{"num_hidden_layers": 13, "hidden_size": 768, "num_attention_heads": 12, "num_key_value_heads": 12, "head_dim": 64, "intermediate_size": 3072, "vocab_size": 16384, "hidden_act": "tanh_gelu", "norm": "layernorm", "norm_place": "pre", "norm_eps": 1e-05, "positions": "learned", "qk_norm": false, "attn_scale": 0.125, "bias": "all", "tie_word_embeddings": true, "parallel_block": false, "init": "normal", "init_std_qkv": 0.0276, "init_std_o": 0.00542, "init_std_up": 0.0276, "init_std_down": 0.00542, "optimizer": "muon", "learning_rate": 0.0168, "beta1": 0.95, "weight_decay": 0.0033, "lr_head": 0.00469, "warmup_steps": 200, "schedule": "wsd", "decay_fraction": 0.459, "decay_shape": "linear", "final_lr_fraction": 0.05, "batch_tokens": 131072, "max_seq_len": 1024, "doc_mask": true, "train_tokens": 1375000000, "max_steps": 10491, "dataset": "wikipedia_en"}
MLP neurons of a small language model. Each row is named by its layer, matrix (up: input weights) and neuron, and shows model dimensions 16-143. Each number is 50 + 15 x the weight over its row's rms, rounded and kept within 0 to 99.
After each neuron's rows, "fires on" lists the tokens most often at its 100 highest values on Wikipedia text that the model never trained on.

L4.up2400:52 54 49 51 85 58 38 45 28 65 23 61 49 66 48 38 29 41 72 45 26 41 52 57 55 37 59 32 51 57 59 41 45 56 57 49 63 40 29 49 60 63 55 57 31 36 49 74 39 55 68 54 78 61 62 78 68 40 51 55 99 41 50 60 44 31 61 21 81 61 37 71 20 34 39 60 44 56 62 28 59 54 56 52 92 59 48 71 52 44 48 61 53 50 30 32 27 81 33 55 50 17 63 23 26 36 57 43 43 47 40 28 46 63 56 52 42 53 63 61 28 42 44 41 66 43 61 62
fires on: " v", " V", "v", " Wh", "im", "gr"

L4.up2302:54 60 71 67 43 79 50 44 38 58 69 27 25 68 63 63 65 60 29 38 49 51 72 53 64 47 65 73 52 58 43 70 70 26 54 42 40 71 75 63 37 50 56 49 63 77 47 29 41 69 48 50 56 79 55 68 53 46 28 47 39 50 63 60 69 25 47 37 41 66 52 47 72 39 54 26 76 59 50 30 66 44 61 69 54 35 50 59 40 72 51 57 19 57 60 56 52 69 46 65 40 68 21 61 38 19 28 59 45 45 62 43 40 37 47 70 53 57 73 59 85 62 60 47 54 43 32 36
fires on: "s and", "s (", "a and", "a (", "es", "er ("

L4.up629:52 47 30 60 75 68 53 46 45 42 40 43 54 51 38 00 47 76 70 52 53 51 66 21 58 50 51 54 38 61 77 64 35 37 48 42 56 42 37 55 39 75 31 55 68 14 38 54 72 30 68 63 55 22 44 41 34 45 29 75 38 39 34 49 32 50 36 71 35 42 51 48 32 40 40 57 68 73 66 54 41 62 51 46 57 44 52 36 46 63 50 22 35 33 44 33 38 65 43 44 58 72 62 30 29 61 40 48 25 59 44 44 45 64 44 52 51 63 56 52 31 39 38 48 29 34 59 35
fires on: "ad", "id", "ra", "rank"

L4.up493:70 39 52 53 36 63 40 66 34 41 43 64 33 54 61 45 47 72 35 63 56 64 54 54 60 25 64 33 48 55 52 63 43 36 31 33 27 48 63 61 57 55 43 20 72 33 62 31 26 30 45 32 37 56 63 41 60 50 61 64 37 70 59 81 54 37 39 78 37 26 61 49 38 68 85 36 55 58 69 51 47 69 42 50 70 62 30 34 43 68 63 34 50 41 52 38 79 45 65 68 79 69 58 62 40 47 71 43 49 28 35 68 61 52 47 66 43 74 44 55 76 63 51 44 39 66 54 27
fires on: "n", "m", "h", "y", "pl"

L4.up2292:55 64 34 49 49 55 34 72 86 41 74 54 19 59 71 36 62 74 67 48 39 74 53 55 63 52 71 49 55 49 66 64 48 32 50 35 44 50 35 63 47 43 65 37 67 67 60 17 27 35 54 43 69 58 73 60 30 76 55 57 96 34 25 40 43 63 52 34 49 51 43 29 59 50 64 57 59 43 30 40 36 52 35 49 86 85 40 28 82 24 47 60 46 30 31 57 44 58 67 48 23 46 24 61 45 48 61 53 46 48 34 50 22 47 55 36 26 57 28 62 38 58 61 42 46 51 76 49
fires on: "ip", "p", "rap", "ap", "emb", "op"

L4.up1856:60 29 20 46 30 44 74 61 39 38 50 43 65 35 70 55 56 34 37 41 54 19 59 46 47 31 53 50 56 51 40 35 57 38 65 52 48 68 59 53 38 56 60 11 84 52 60 41 57 18 50 39 62 73 49 37 39 45 64 64 62 39 29 35 56 31 52 45 51 68 54 38 53 57 63 79 43 33 62 74 47 73 40 31 69 37 83 16 68 43 55 53 33 16 59 40 47 61 38 61 64 20 20 32 56 40 62 40 64 64 50 52 39 54 30 58 42 52 74 37 80 54 56 38 51 44 42 78
fires on: "p", "ov", " p", "v", "rop"

L4.up2728:47 43 62 44 46 44 65 38 31 48 58 51 58 71 38 34 36 63 58 53 66 67 21 28 04 61 42 43 57 29 52 58 68 45 51 33 53 60 42 46 30 58 45 34 75 50 61 32 40 53 46 56 62 58 55 47 62 54 44 67 61 57 82 82 38 43 65 33 28 20 32 39 22 27 66 49 54 65 41 53 30 72 33 30 59 48 60 43 52 63 56 32 63 60 56 37 92 47 72 60 50 79 53 68 52 44 48 46 58 08 31 73 20 62 39 22 53 62 60 65 38 82 39 36 65 29 48 36
fires on: " st", " en", " eng", " St", " port"

L4.up256:40 54 59 62 47 64 19 77 49 54 57 61 57 29 48 58 62 42 41 40 42 51 54 57 38 17 37 21 48 19 56 44 53 35 62 72 50 19 57 65 44 26 28 65 51 42 46 52 78 81 36 76 41 50 38 57 41 60 47 41 43 59 63 61 41 49 55 27 62 64 58 36 57 23 46 41 55 40 35 29 66 41 59 54 48 48 40 26 54 62 52 31 68 80 45 57 54 39 69 53 72 45 49 42 50 46 73 55 42 54 55 39 41 51 53 32 57 39 34 60 57 63 28 60 59 52 70 58
fires on: "an", "ers", "ation", " (", "ine", "ou"

L4.up2468:53 47 42 47 45 45 46 67 61 44 83 31 50 38 62 53 32 49 61 40 50 43 39 46 50 47 82 39 54 76 33 32 59 45 36 32 26 41 32 57 52 35 58 63 69 19 54 54 58 62 42 35 66 25 82 75 56 43 51 63 36 77 58 47 38 65 76 71 25 42 65 23 55 59 72 40 35 44 56 57 44 63 48 39 34 58 59 49 53 54 46 71 18 45 69 38 37 57 49 67 54 77 49 20 50 50 57 40 29 68 53 58 57 41 47 72 48 53 45 68 41 48 62 49 38 29 55 45
fires on: " National", " World", " West", " Part", " Ed", "-D"